Weights of a small GPT-style language model, trained from scratch on English Wikipedia.
Architecture: RMSNorm after each block, rotary positions, no biases in attention or MLP, untied embeddings, normalized queries and keys.
MLP neurons of a small language model. Each row is named by its layer, matrix (gate and up: input weights; down: output weights) and neuron, and shows model dimensions 464-591. Each number is 128 + 32 x the weight over its row's rms, rounded and kept within 0 to 255. Numbers have three digits each. A neuron's up and down rows have the sign that makes its largest values positive.
Before each neuron's rows, "fires after" lists the tokens most often just before its 100 highest values on Wikipedia text that the model never trained on.

fires after: " |", "|", " Nominated", " High"
L3.gate277:097102092143127137102176174154147080155103160166120082128173080117154112151163158077107056131165077140101158107112116108089148118098129123109121115146150131083135122112078151161124118134106125077172118133127127176166172095077154105096175161129113131119171178133139110124145127086174104100127095125124137151134089131148118129139076188159169119162088083188125154116138100097204130113146
L3.up277:092145243127137105125192109114110131162113059122146068105113049143123100112105155120201131128113098145164165130140129115111070159171122146141132131094155153134073121149087110168109145097164122072141146107106089114129196075125140146113140106137115145097180136165108142119118112105137113144118122185115113112123145064145121131116182149118177134093163131142163100139108039129167164157081
L3.down277:193142114121121064137134082146112066176086099065133066180110139138069112153132066121123134180109124085154123081098124084036147120149138181107114156133121145150135084133102207094146101088130108121092082095105134160155132177086139063091112126186153136173088138140190136074119137081164126093204120123142096132147103097120100189106142161116145139150107120156150088125117172114134086152120

fires after: " was", " were", " is", " are", " be", " being"
L3.gate1520:165148141134080103114113095092128182111158096160082115096155147189139105114129086095133072104115136126096076140084139085091188107090161153136125134154132146100117120122081142101121156156123128102152207099159155133108149136087130130119176077164098115084116110087151185160149125207130092112095182156181087074141145159083105128114128063088128110113117119109144140098150119202219147149082
L3.up1520:120124146150161100143172086184129114107149106100161176110099071121133171086128142185085108120120134099177165131139091117101174135115113127103124125166148085117121157067081121139122090165134142080111149103138120151138174146173126088096104119157108130089093206086091074178088124101145126140065103126163113128101167190123097095113096101148154082098118144105227144191155197149145153100116
L3.down1520:089123112106153179162112126138154148101156148157115102178124116146123124102132146111101171146091098136194191126135073139171141138186096112133147176129152084107181156157154111161153130066136126134153106124136106106134131103155063116161146188101137121134160065147099206084151119088131166116177147134114082168238167092127141132111174122144135111166079143149119109112114083185123131122084

fires after: " |", "|", ":", " ", ";"
L3.gate124:070074097141121107106119125097127105126136148176111109100136121135198104136167147185114156092160055126153165191127094129118078128134115129160143149154194129167143161126109151122144158163146108193110141098130099141145133199068123108149154105139178154101155181113079133168156124168122157164192097158159104095120167145138171092170152140135124075197083084164120153159109106109135098092148
L3.up124:139120163116083117131107133135130116171073170147110146150222137073162056151110166155167160100111107118057133140192108157149134121115127139195159169231194148086118107138124122128147056152122108138160167089147128123188138157182162103143148129174109110172168095180151084126106101153112154075129054120077118129148171087142140150165150139055125111093157126073092127117082146128138131183193
L3.down124:118132124122102141154122141106128128144117099098143146142106118087087087132141169173125167124074182084099148134102078153108154094050153144127086131082123132211153092117131164144134157160131138127161150132142129131166118126175097083154121114186149172156068152125112144159116208115097151089151071086127103135154147153121143159186140167112151144107167128068136168130121115139151097158133

fires after: " |", ":", " 2", " 1", "ray"
L5.gate522:147127174061053122135128128164160187123113136139085146115141079096126119167134155168093115106161132138099122091138117114059127168125126184103059122109172165118135118104122179169154123112173147079139143150135128130112107107165146146121128098112072057114151129145088143147132219140113113100133113141139150148120102124131118111121145188148126137087109157109103068122137116131143127183108
L5.up522:168115123091107109150154128145102147084097140136110099056141127155086093129141111102084165162132103154210136137136055042168143134167119158078179148137113124149117100176126146083138051173154173091149190106123121097144179135073087074146089088124108156089125125134132165115149104072107104131194156134132141127126082210113125090092110108116108165111110171111060096131134105102164071146164
L5.down522:088152135120127080120077087123158127126086151133168108121152150150025073091127126115174154152088142147117082168103186160096125098061113062129153211127108132105091084140165201119068136073157120144188125126128238108120095094130156094121156138106079108089105171075140131091142139153154143121057108142108081042117143168077133133126106092111136110193144153146122087171103166108083108114134

fires after: " 0", " |", " 1", " 2", "E", " "
L3.gate1458:166194122148138141116152130165188158102121097099174066120130126117134168065178092127152184212145138152167121155096130119157127119138147099076119083106130080184100216103142123064163148090120110154130106071167116148080100095157098130147140130100143128052106081126113120158157152141197069132135154118049112169170126145115092159183132107136125109168140142125165127098190156137114182118140
L3.up1458:104127159097132139145076163134152178078140147191134118127139136097108146140180105128142186121161195144084107136144096097159166104189093156137134209043108092163123179170112131110152165084111119130191137117105135187123093122115118158115136120142164121141109093137100170119146150095166094176169169134172105168103126066123152102122144218101116140110118121116173101092137155084110114074071
L3.down1458:126142060144110082098173136134138099074136146079119123149141153141110138153082078095072131078138118154126098100094145132084095143090161108124138080136150127112101163085146113088121071141159142119142202186126143124095148096140167072175145194172069166159170114146124147074091117117117105139192134137105148116147160138079136147131102151106118128151137121121104139134114110085084147132158

fires after: " the", "The", " The"
L3.gate1010:140154076192132092112101156152129166071141130136136081099139132114148097098084135080128081100170135142127126134144147151128154080129147174125106081087033100120137114088147150135099108116173163075088200177125063127148171128147139186093160133132138159131119230130135177085136056145106168188119099111099144146150176156118188176125126144101100147160113086069107084165106146157134103125204
L3.up1010:098105131143110162118159093133144158117088152154126126146187167065156100174104111189086114126147101094121126124134095133085166117110136117146142133114142151133109115119153128203097161151074116139118125095107131143132110158117191166129111134128167090197133152106167145182126097119146094048181136155157126121158126175130096114141091144150152145123126077131199151213111102115144130151119
L3.down1010:222114139161148095112144157093087141122137129146145057145099152168168103131117134082099164170142121124077133123111160127058072132175104157135121140177106125169133147103037156122127122127134114121133167131110144203164132175167079171115110125080133138141089064167141179128166099154097087150076146192079110150145109103151126201108102146145123144157021137137166113154121132139091100134170

fires after: " the", "s", " its"
L5.gate997:175044119142114114118147156132109141118107122134146078129164210101106157170164148190141121093112105123086124087138084116106135123126137159145122129116064173129133101111130120207179166049103105107095154130126147132100120075111110169150163132169160149115126112145101183117208084136103150127128149160037116065069100152099163086145138104166150119113155109108183164070159025077109090116116
L5.up997:128107122156109164108157130127123193142080159122052134097183112125113151146071111164163164131129123145099102116130120119086131171101100164139128115122116145111124117093151095121107158109114134106121091140120122199138137104113136168137204171102105131101152119130140131124121116108136195140118129136133177132102134222054134100092076131154158121168094232156158157078115158098090108182139
L5.down997:122156163112132105093067129128121094109136127180101125128158118173105093157193083135171115138147184154175159098149080159102176111087114104158150082170122160052137144119130114113148159149144128082080108095150087145185129165168086117147084109124127135111157144117143183103198138120185143095094180131069176105152122150092169125140064088129086129151112151139131148110190127109149107117155

fires after: "\n", ":", " the", "|", "."
L5.gate1354:160157175152145136125113158088204142130147119144186175104115136142111152174178147180153127144130085068108101154136136174121102140105143154182121125097173153126069116129165093095120169159076120136146107135146103101103153097140105086201160148080070151065113087195162149031150155157111140076102135188157142085105082111129124097131155095113144128077114155174141137159092129113151093087115
L5.up1354:147128164116104095164128147142165133131165125094168179117132100111154170147162177155147208164153153077144097150168151173108115100127138165159142161162085154137132175109168115098105199117084099128155084156195175150117152102162135088084166117124134182117103108148130097075112108101134145121164091150104179096144075152099160160130172109122143162086157153179068106138161076150139131113160
L5.down1354:113115154145100120120146149110118133143111131167123101124069123106099101123181090115136076152113165139130138122092129144128113138136117197142145190121109154131157175117077104064101114117153126135130108144105121111106137130254096032148113088085113122055150013154122152083136141107123177110109137119088128133126138127107089113087107114157180132034119076139042066087173135085154164163138

fires after: " the", " The", "The"
L5.gate1984:106123162160168186138094150171144097150083152134118162113130139101113149090127147110088135104120189135121099120141118169107086135167166170121081127082120112103099113128100162197167164094092145115085101119073125092132114134161106119096207160118136156151147149135157110192103122096142092065115143093114145090115130142144157090145095135093128121151113140151146155142088078112094131145122
L5.up1984:074140119090177089071119134122172147141195179142074141167168126136149136091132078137205138117114118152115092161131116126167110104153154168108083135140076127072114126172126119163085163094123126176118076159108087165125116186053144125081111123090127160185116114144115068094088119098085110078119110122159067101143143143130148137150131164130153072139117115174139120144154103111157127183085
L5.down1984:137162127108183072114056122054140102121083124092120102082143097099167140138152141115129155072168087161093105118149110139158163182198135107148143078157101124111131133173086179146114132050172121076132086170175107114182159164148124143116104127109105181070159140067151146123163121106169160168104111137186073112077121128157175175117087074071111202155058124079135088141070135030127131091121

fires after: " |", ":", " the"
L3.gate1507:142112121150172088109094148099124115141141136073151120112148098116133157134124097143139085151158145143134146123153096089113169104079166143181137072174181133066101129108112124078154172119098111121118103082132145089179110090125099151105157096043127079130126104148147141084128111168147131135131118133055126079141137112137055098115119115165048115139128117144115111163119094116114103136154
L3.up1507:106202102047153091163167171156126166135109091167105092152132122164128185123135066102123084069154142118196201156175133140169148121071123105139164182129090130227149072149123110176127131126141098083098104143140120118164066172073100095118128138106158197091109104110161188176173158177128111156153174188153113178077122109106136096131127113144124087141117142149169128147163191139082086127122
L3.down1507:103141137103161121087174118098190135155118111135056138180120126126143132086133121131130109168140161101105151148076159173141136061083126083137136152093131142116162113159162178185128071170082094116116167204184100153160099165106091154114062067138157172103093102125098145097118127163189121115130107135139168082129151145125145071122174108175167134127134144099127101113137145146140157145164

fires after: " |", "-", "|", " (", " "
L3.gate687:116142150142126141116121149155202146128095118116111085140145179186193127098127125129153154116164126108132137081130131126129167163106127086113098172135119138164138131120073115081163121126168106134151098122162140128126131071141114162103138098152119135107100145138124119136104163158168120109085134124091161143118091198115106107066097164140181124199125165130096158137127122113168154162177
L3.up687:089136096147069111090114109080153094217151075137194152132116101139097151113104134140121177158160154168082077095112209119078169143109123086141132080056167095099146078123091125030153111071110148087140123131124124142087093098138204148125187081090166096163093135141137049138126092141051099139083141230114153160146150113146186125055120188143138152182164063136100177128171084134156073146128
L3.down687:179082090091084082146135120140126147106107102204072083185094100109104147123150162088125136119091125116155145106189185133124133108140135166151057106126160104137116159098116098149059046118170083138115143168073082104121086122099151159194127101175103133144096135136111144100143146137151091137146145160167175118093126170125141167128115139133115156199106107135100121150167136180180138198116

fires after: " |", " (", "N"
L3.gate308:173152108116134170118179147183112080094114107131113171116133134084146155102111157106067148160157109161109160114119158185097161134153187139122123160130124073146179130100147140093112077115078129122089126160109140116136112179098079140128153178111100127121137217128130182139157103132142134058040151145102115154138134129158104159124121139165138130111174132107134105078109140118141113065082
L3.up308:177136157150106196122144161207079124116096089170111182202124130142075112110108135060104145125204086144087182092149105147142176126122093140164153116043114167113162086159094087117123113114115123159064109144120149114166076186099104150136172168121081104101100177100106070175128085115141120110149037107091141190135122160190129132104144170123113157126140113098093125146105135136144103135180
L3.down308:192175159102159124165108170096156100120085099119093190123140128180110114166116079132117103150078118178089087121105095132146137092135155137127130094116110180082082103154164185130085150159161180103116118111117137158128114095070189138078126072149072153122126133077087138120135148081156103119143134191159129192071137129178158107156128075167151121168182097110072150083174084167176161150142

fires after: ",", " are", " be", " was", " is", " were"
L3.gate140:104121149115206123176117154086114134126125137127183127160077172121127168134141118134109084142089142091163169137146096132049152145107100098101106119118126127131123118082151204115109132088218128124069145091106156186113169086091178100106131151110074137114140064124089176111157177180135162102119159128159123155124123125166161182155150098173090143101159098084160151167180081127132104138128
L3.up140:138150105118152154124099158128139101122116106080121149111138135155062063094181122145144103159115173058119135155144140146065184085093128062103093140160205131113126122110131127092102124108083112139197127095053085107122138210119196094128071090089087158144073171130157162073117073193136134145124141115126149130064119143110141095118173108193133111113083150124177134158092185138114117144179
L3.down140:088147124081138098160163121123178096123142135189100120144096109104133122087130141128136078134081155105147197128129166099172102103126074125131122116118078124101116083047139110137114148118148140099125113116152091069125154073156084152094152166123155129105076086125071079068119135163142105115108155132089150049172119044137142181093123118064160105153113166113089126156164045142149117147135

fires after: " |", " the", " The", "dale", "The"
L3.gate740:112142161162104077137135160160103119114206102164108104111138102159130124154140151149138109158188181142061139189089148138145120083204093102123135197153126075090076154066174125178102129112149161150113144121081151097141148117139115079132121116158166178076106150063199134172146136180081162097119146094119088092140167166125137110084128157167128090106097100116185039087167116140132098123111
L3.up740:159127145108134135173147141090121122108116114116128193131133122128125131108125114131124128150099119160104113128096096152124096114166172089166166127100148136187144127072117145171123131157079166119087120050092117086143144135118113173117111128143190102108070142141198139086158138138151183149117127072123110162165143121117086108176081171128143048185141135110144163090128169108044179177146
L3.down740:122179126080114129145126107117147118152148112110134139136132060143140172080115114099103163130052119101205192119105146087114085174119127147144102149104127153142190108169117141069091151141133106120161133116125148109142102104169187066088145161019121155162172096169090127159098139098112176105155143144181079116149080118103112133163139135110123097163123089117096183151073138117159122173083

fires after: ",", "\n"
L3.gate517:109138140149103174124040146147130132114134175142088098145085103116120208144134093122134124104217113134063142145125079126099201094122116140100122135145075101195076204122118124089105134132116128107104089137105159073130101147160101127153127097130192132134135099180151198152116076105184171103099156103135156153117092057111131117109192165148144104170082168165159153152160073025121117172150
L3.up517:185093084130138149184112129119116149183107122149155088098092170164158111120107134134130130128068106046149129100161058164143093104105129102076074102138133056097135141081098170075129113155110083100130126164139111071089172168119141085107173110153071129155171139128087118141103118119079147144104176184121081150148136133168151107170160158127104163125097097195136136038113154136148166078127
L3.down517:148148188133121100199153115078183115086109104123101089138139141153111089171100137090155143133150144149166147107147127100166119165072094126185174114115219166110099079119108202118141104122190109063185162074140111140168137095080077182140152167131142178139099159127123063094171130148157113119145152097122083143157097120175134129167173177176113129127171157094111171075173120177132079161131

fires after: "\n", " ("
L5.gate1209:120141138118084104118097124152093172165136081077109144143149127133040122114107124165104109100159063111097116122107120106178135124140103134149086151158115177089135090146186123053131116108143081139095086124085206163091162057184177108120085087179063090140090138132177147150052115105164104170136140128118146089172150111113137154154144142106089094079107144150097162129104047106088149150146
L5.up1209:130116051119151117108165136163114129180110068156127153186204112168174100081119082127184111105122085114169137146106102138138161158151152151097115172162184127069144148157163109119115144099109108121106072120077146118108101128087180162135162128118105149108128083138182094129124138157167126122089132141097119090141116108198141203153205122104073125165115164139179134155091165113147208145084
L5.down1209:128141154193128100168126123166148166118110132141124115145130149154060196174113067086119079112181080151160082100141113132135156116095116155157126122100144100066131141131126133149150132088099144074103117124085133174111130122120129078157135181173080181151157155146125078108175118091078119113068139107143225156190192084112160096137050166147154138153130125134104165155143126150156112153187

fires after: " of", ".", " in", ","
L5.gate1820:186157147115120176165081138142124091178116181186126137175118176134111088101170125144141111138120145070113150100151099094116173176147105113118157141129141163123093106145122126131132153158132168137168118128101090137194183070143099133140143126230110139115119138142166082097118117116117149082162193073123131143121164131153149135104093105177100138132148153114169103160148129178128109108116
L5.up1820:140062105150156122118064144127090140167114118137116125145136117193153135189160222111169096126127146112154112127116086123138119076173149100165123148135122134123098180104117044107163110157102187143108078137090163104184099111141142098144159155159220152187151106167138122137074157074158183146151127149080136136160139134089135104168135121109098087157154116086122127118115139093147087088066
L5.down1820:108113114127082136134149087091175113148153087134121137182140050051168146086152155202178140123117111118073142179092132131156095152143100115130128149106132109087134128087096192159119197155160090161180161078114111132129123147108144186134046132119115176157196103169144181120188105119133103103090104132125137123139102068148147109143161101086121163118137124198138149093087126157151179104094

fires after: "\n", "        "
L5.gate602:125100113137103126170169155134104169148128133130147141155150098097193094154173121137044118082114045126102121117082163179104113118136105134175189112133121150140157160081121109165122063096091147128100100135126138101070095144129129148096185101108135135103147158121111085088145109211166115104163045082135127172081117146132042119102156140136136134126123136126089149043126110133133125168131
L5.up602:100115171150139095081144123106061082114130094105091124082095089075153143177109180092178134090162118122183087139104110128205111159089108182121135147120141154097130076101185143102140143143140117146081159166123127145128133121203193168173128075173105162142138069159159101102146150151175128092127087152175114127115141116099165136189127110080148062152114103124124135189149161113187129060146
L5.down602:107102112182127096158183131206120102112153131134054067131136199210093112116095098141141126124081132124157115117116198122107160125199120167104105145111217094160162165176148156131085119104096172125082094094187133123180095136154162065113127136142172161101136136145101113167149098144180093093176098048113129122132115189094090149113156080146170157114102161100129057157149156058136157116076

fires after: "\n"
L3.gate1506:057092132141046159159122109109141141087144148168197125147091095109123167152128129067131124072111118155135133160140113132077102126125146171137120141138140107106123119042162212117129113118110109090133114180144096156067181175116120075161158115163093118128147130125131176120120127105120125161115130133176121134130155105097116132112150114142115092127163118169140091177118101152138136156148
L3.up1506:160114162178120139153226115132163133131168100085140111143121109162113115152129115142155158140146154170138180126065172142148093144098115198132188128149182146175108151122150114108122151088134131147113210112132083205128158116156126168128102099105199130136104117144175094162124174065135178064185194102108124129142152110129138157131090183072124130127084122151115152159145171116162122131131
L3.down1506:106154093186171097181163141102079139133176135128132143089064123063118146129098106155123057120144139096121136128157185129147178133063138065100082106100134104138162127082144110179141135132104129125223074113113202104135086113170108105092094193105116141140141094216134172114127153209151145163099099125135163103147120126145113162105092085130111088143111089098128090111143064176119099113155

fires after: "|", " |", ",", "-"
L3.gate1162:152094090158147087056121114123131111125103081088114066120105088107095121146135152137177136178151155116186101114145156103183134112053124102188176087050154179139130064081202135090113135118175122126150088129174176156132185212068161088202092093112145123065107161106089173127116105112110125169147101144091112211135131174118155120159106139160095082111203128102136094145089147150129116083124
L3.up1162:139097112073162082116126080114129127123142081112156120096179120113126108143162126098156180161116155165160112135083105067164122136094123163122150106125149139186132118102206219120100114212104119146086078115153171126131174148139152110165109121109161126183059106104139185147138114151154134177101161096178143110106163077121088114142126135147118099083120197130123101155092098135145165129123
L3.down1162:054166099100096123162114076090100158105107150102140106148126165119163151083069151146174127083130087141129119152127126120150123145131096095066064137127131120117139056099122158213143172129073124120173091117127158200129079088173150162165194208087106118139094123144129104135166123151149109142114139100147085073154077144156164126140122135118080251077146137080101136109146163127143175071153

fires after: " the", " The", "The"
L5.gate806:151170129152131102137130123136110206106195082159113067149182129148147110138127129100171089219117132150125089048078072122127163132087144126168127141096170129105130140065152132154120041035097095097162150105119104158090085094165143089124154148128130135170110112122104128156159201117153059132123069159090112140112166109138126108082133123136140181164060108146119093089138180140138108137131
L5.up806:154134116192129119094148135096156156071099129128153060123147105105189123150123138118122160141108143172172129128116113131168081133161119110145163082138153129142115148105120184166152120097136194168107188138069122168107136107137132155076143113146116019150106157127119198146133135133131123149140149205164129104138163154129146130154148187076135139126166158121074141168121181112101136116144
L5.down806:103119108140176110090136095107111205154136138035064096142100130138095137119133129124116113142140027097111104112119107125136107108192139104106166124119110156117086101163110096086132168198105169138138156125106121079213093143145044120064110160142164160164139060151121180106148134103133109132118180121124087153155132097137114132165111194166099105134095157082169108157069181110103106197094

fires after: " |", ".", " −", ","
L3.gate166:105156131145130130099138114112140079129121102119133111114153173079149092142093160111145143157122118053137108126078130126130138155208114104144092154097134141087095193137123091124072126135149128146120153132112089104106107107130112152104124093137103149110126173114094101067105131134116107177141133157170114102091127115187109160057122181152118147183119173197116147195195158113111073084104
L3.up166:153140118163096181141096132102137129158075107163148113076130130123160104107150110114113128098205128145105077128090114148090153117144098145118141110092138107146194104089108130143146113122110153136132101152126142118168178095171134101140125097118108127172085140136126138155137124139152140123135150141095178146137181110110164138180151130090118170170117181110167156157128077115132148171104
L3.down166:063138117139124117116199121075126153157143161132116115053093147101148142120129145132098115106121120132101103128152166108064070083123107136100143106179148110161086143081120119181156154107134062123080204114050114134100103124131100131139109100153128121155109084088033140105157106165149220105146092038082097130175114088102090168174078140103112139128123089066143093129100149118056160147092

fires after: " |", ":"
L5.gate343:133095142160081093136147120195140121050097099135117172125159140125169117083149169115124109148188162184093051122087113166175104142098124117131148103131186167138147124055170170112135210132166136183115120118127153147115161112104133126109108138095105148107153187103124114167069126172091136102141161128157088148115126149145147137150162161136120109127149080115117140193091178117092069160090
L5.up343:118088126067130138130150145136108085132120117127103175176102115112114169125180174157159188074190134112092133102133196162185182095147139171142141201096077136113162110133114198121114128128074084040114075110141165104180131116095145106080112146099082186126160138139121171118157119099054202103146145117129143179067053125151091139092127136132179124217123146161099110116090084151117083166172
L5.down343:140157133108136114142113151111121175085131139112169135117130123109100099163113120117162151104100109165143124149113092122096153112148152163152090138169104141059115116115190176141195141125132134139128173129060118156153089148116134187095158216133104190133127133131124119116187122068158125127151138135152142215145104185078130104042052151133121174114197139134124163137112153110100147136130

fires after: " the"
L3.gate1662:144136123165109169168146158115132138161114129089122076093146095149103075169177165188103156128117154123151128127101107072114141089088106122150148165093147133131173156120147171088160188136147115120137059129050154123109097097147134116110116105131122104143087141057206165078105096087148121088104103191102076110120119137080118159202088109075133137097103106097203105109091134148050124115111
L3.up1662:154137153170159131118161132128100133161054139121139145122173082091031120097105117126137102093170158134144099039091095140174158142126143172063124181115086179129145135118099118181132181096060180135159162147116181157139131089136123106147090127226143149157115097070137124116124130090153149087165140148121159122155165135154125151083134063127156146119141133111168104116084118129122124136112
L3.down1662:123134174140085118112171132105146154107126128137168104172074107075119114140131141090105110178107094073074141119118128171084143134132170130133098131157136111093140124141165145099137130120130118183126110139133135148169116180132092134177149159158167150122161124109140107106184098102107105131051102129074136108117103170133157149136139141115124178149084134123134106098134185084142177115100

fires after: " |", " /", ":", "W", "E"
L5.gate1554:122130146110087129130168179093131092170135120163139136116091086083113162078143165167177120145134086137170069049137124130166167092184188132179151125124140155135130072104126160082179117119155137102170100158150137127112149131104132164133182079077065140106149145127155078125171120109130119109128157111139153128129106076118126091129092186109150114169149124151133090193124126163123099124134
L5.up1554:096115160066123125119210089151080100119112107128127148151130135152098106129085105183125135114120069132177084099155148163111134118152161079164114171096113188092097147126170073083182194159151184101147167143088135171130117133125137117116148089123162094120112083202141190119129124119165071130149120093147175140107148096081155051050038084087154166118151085139155118149133134120119068127131
L5.down1554:133066105143188026096126131109160142160078081114183100146097099022085145121169097104113165128125115137190112134118141083191106124129139096134155120106120167121103119125191095139185130115157123113110119116174155137140106102166105081083148083135126153127183101165129112108116117092144138146130082121147115175145111133143100103132148170144140161139210098150194083159109145103165110089089

fires after: "\n", " in", " |"
L5.gate284:159110073108081111132091137081202090134122125191137159131144177068154124094125111122086112118126083096194132150123098062061123108106175109107145110150136177080167081168174116106137104170140121123122132160092111166115140123126118149094126115204158152143095072143138118132142135187159129036172111045146108106084128188124096148141089146126104116103134105116117085147066134161120180115144
L5.up284:117123107154136214138137177151148134103105096138143176117179138123102152086145145169099114148105164210103095189092105080154060127070145156108134103124111133182136117112198144176100151081125119134091143117127163113151090091144125105105089139097085070206124085143190099113111194050178162161123132123112140114149079113079122168109126162134123142113102129135108117078120052137095188051118
L5.down284:134168152136118079109184157108124147171177192069131145073121131138157075182116082093092106128143140089103156118082098134127119108110125127141094132158048145041173167178149137164200077173115167119146117110210108129105138109147083169076125182170106094158110161155171116133181124176144151139146082132101135121069131149151125162180188144138118112110113076143156106115147098135073168128114

fires after: ".", "N", ":", " /", " |"
L3.gate388:072153124122147110094059111143192101120154165178117109135151167126167107135201101140135152089112145156124179084098101085179084118172157141115103159163182107191179150210132078118153149114125140114103178154109146132146156142145099141133191114145079115155116085068128169145128124068116148113108142151080138111130220126039180113128149118116123154091160168107168134150124170106155120176126
L3.up388:109144062135107103056065068111109130128104136173131098150179155164149076191167102118139088126059155092139110092141094177134103109121165092138138128115176073134155089145093150191107110117116104161159152159104136148152157166177122108084241138092098111127130124127095127119143106160154135136132084088090099131103126068136129139100102138116176140130148156068107105128184151135080147100140
L3.down388:196144110118079076137144143158157184166183149106140086119159116116138117116104095140123160130114126063182092164101105068080122136106112131106137083097157156165140119111117110170108122120110107141108132135124083202085098109085159135094134111151094107161127121104077118112052090088111100108165117132128120129141192104098089141118193165049168192169174103118114138076107123137153110151125

fires after: " the", " in", " United", ",", " North"
L3.gate305:079136143120044139105131197150142136136104140116149127138099148087144189066092102159099181110096110121136180160082153097168155079156121135126146166141093071163148095091156146113151085111140093153148123205121092098137142172149115142125142168167056124131150124145140118060146106083125171090119114084148097117098132178118098097113089166199137168130117120148068149141076103141129105134140
L3.up305:157156114101102165200133140158088097160143170103125143111152170089151127042150103144061090133112165032100164145154110068083113106140107127107158145163173133089159154116143158190141127139134136139128146148112106096140188143203132078134187121160077134200134092116123128084172081121136116153062166109138131172094172129132110139128122079162166130149075124136086121148145107147135162120196
L3.down305:097092205093132098150162158123130103122124166114166126134118130062100125095062131157136193135193138119165136122069157104138126137118129140092179149134140141088116101160146117113160119159089226121177167187168131173135163158115143182104137126137116134138141110098132119142136159105144119085125104152136118164119094161130104119094080171152134164074102145090124174124069127141117123109128

fires after: " the", " The", ",", " of"
L3.gate1545:062133101118148057091087118149127094042125176107180160141094065164122110134175144127148152123085123140148125155166147179121091165092153142132137168080153135173138110146123118085203134133127143136105144083089094137153125088158095137139139140080116086109122161178131068134151140107123081060064121120110120163160070126122098157149161143054118104100066063158154173101096149104105135115163
L3.up1545:104133156169133148125079102140105116122145089125132101060167108115141152071177170119115116142145066054085177166179066074084111143111137080085080158162137078140165126124129195073162121132116127144117079115110127128142115140127141064172138092098153133059152088109087135211092064157159112147078181106100101171134100151126188165144142095116101086081120102170131114109104134133098162169158
L3.down1545:100173156142152101149122128099146132109125082122136120047172086117133125078120099162145075186062154091083123118153153128093192154155157107138125133038160130144116120084094119108124145127070118087139080154135137162147164144112096111128144142197076132093117138153131083138115108136116145135112136103155115135149184181160079141073168188051132097112131137115134079108142097117132099173201

fires after: "\n", " |", " Votes", " Title", " Result", " work"
L5.gate1503:168128092066118094089107131103175122127172175179053123092056142179111094150140128136087176168125135128123142139153109160132099120118171112148145124097200139112182120109163097101038167100126117043134157176098135092161100140108137152104128160098122113139120114152099134123125110124089147139091143145090106177123153128084173152113075107131106154134147117149143152138204136154136134149139
L5.up1503:132087123081122187084105117131122116125131181145101133107097112143097085152116181115065146157117141160126144100155146110211133116131164171124193095116131147119139130121154130102093126102133115081128103172140157131142142167104153163158107102129116065094093159162145130120113107148110169095114106123100080146087104036092145200095106137160084147105104124137051212119115108182110142109131
L5.down1503:145113123120109170139094169117113114093124169197058131095110158099116123109101150148119110128117190129118157148085143091142127126170133104157104133181112144115100118144168151128191134124116121135168094176127184098160119118154183136122084117161115118147111154152130132070179161110116108153117107124147120113186109118064166117118112137155150105123130171148098159084069115134085078112095

fires after: " |", ":"
L5.gate1680:147108160101199105151158118120115143129164124138146124112187112134083161106140114099224153127109111079084083134128117112139102095082136121093105118117133151144101138137111118089151112088155095112146114141083169129125160102083148071123162128053118082084115152147111131092199154099148189109124136143147122074218128144122131114137106184187117096093120150125155145160130124133157121119117
L5.up1680:089152112148096175106110123085092147192163122114124063166175081064087108113155137130170109087138101216124084101186122119175145125099124095159098111093119144149135086128143157073146130183153116144125132130122103189097114122188175120165134153096116139138146115118143088101140123130148171090179129147066141165171152142156119121125130125121155142088153122129161153087145109203128145152149
L5.down1680:108153185123136117164138106110150150099094111121085097133179117156122122149135123159105134027127156171188177142126160143136184135153104138109144091054139098075112112145113161159145167096122091110119097147136076052097143151156133057171099126150087147150125137050121178124144176141158103175123068174183140115157177151106147172073087124107138127131129121085114134119149118183140156080157

fires after: " |", " the", ",", " a"
L5.gate1084:154122121135071128147091114121099115118133036083129130153111143167138135134145165114134136135163098096148066145100116099090206124152174098073088103099115112065072117116091077188114172105092119091067069194129111163056114138122169122179109110132138145172140156166124168152086100131159060095149104132115110124117115142104136096126115130128111141069159142119099113068135103103159106099121
L5.up1084:102075071085189155111134213141149109137098189127141132054168068130164114163138110167113115187150104100106115145137123114202096122161122201063102164140171138116133137125100188151163110125099137114127147078145078081170118158148135120155141059091052159140074118154105090137112122187128144121138150188185122162109130087204156121188125121202167105128121104211108105150147106140176125124134
L5.down1084:052161127138141123151149173087136123084129136125160111145098160208131099138062118199116108117092217135115176097148078148165142150156079117089163102083118064138113113124138162133154134136092128141154122127138147092160160133084118130117163169067078106097137126092148157130091169174088105097127072199126175148083095130112124084145180073072116118122092126103143150127166139166138158155098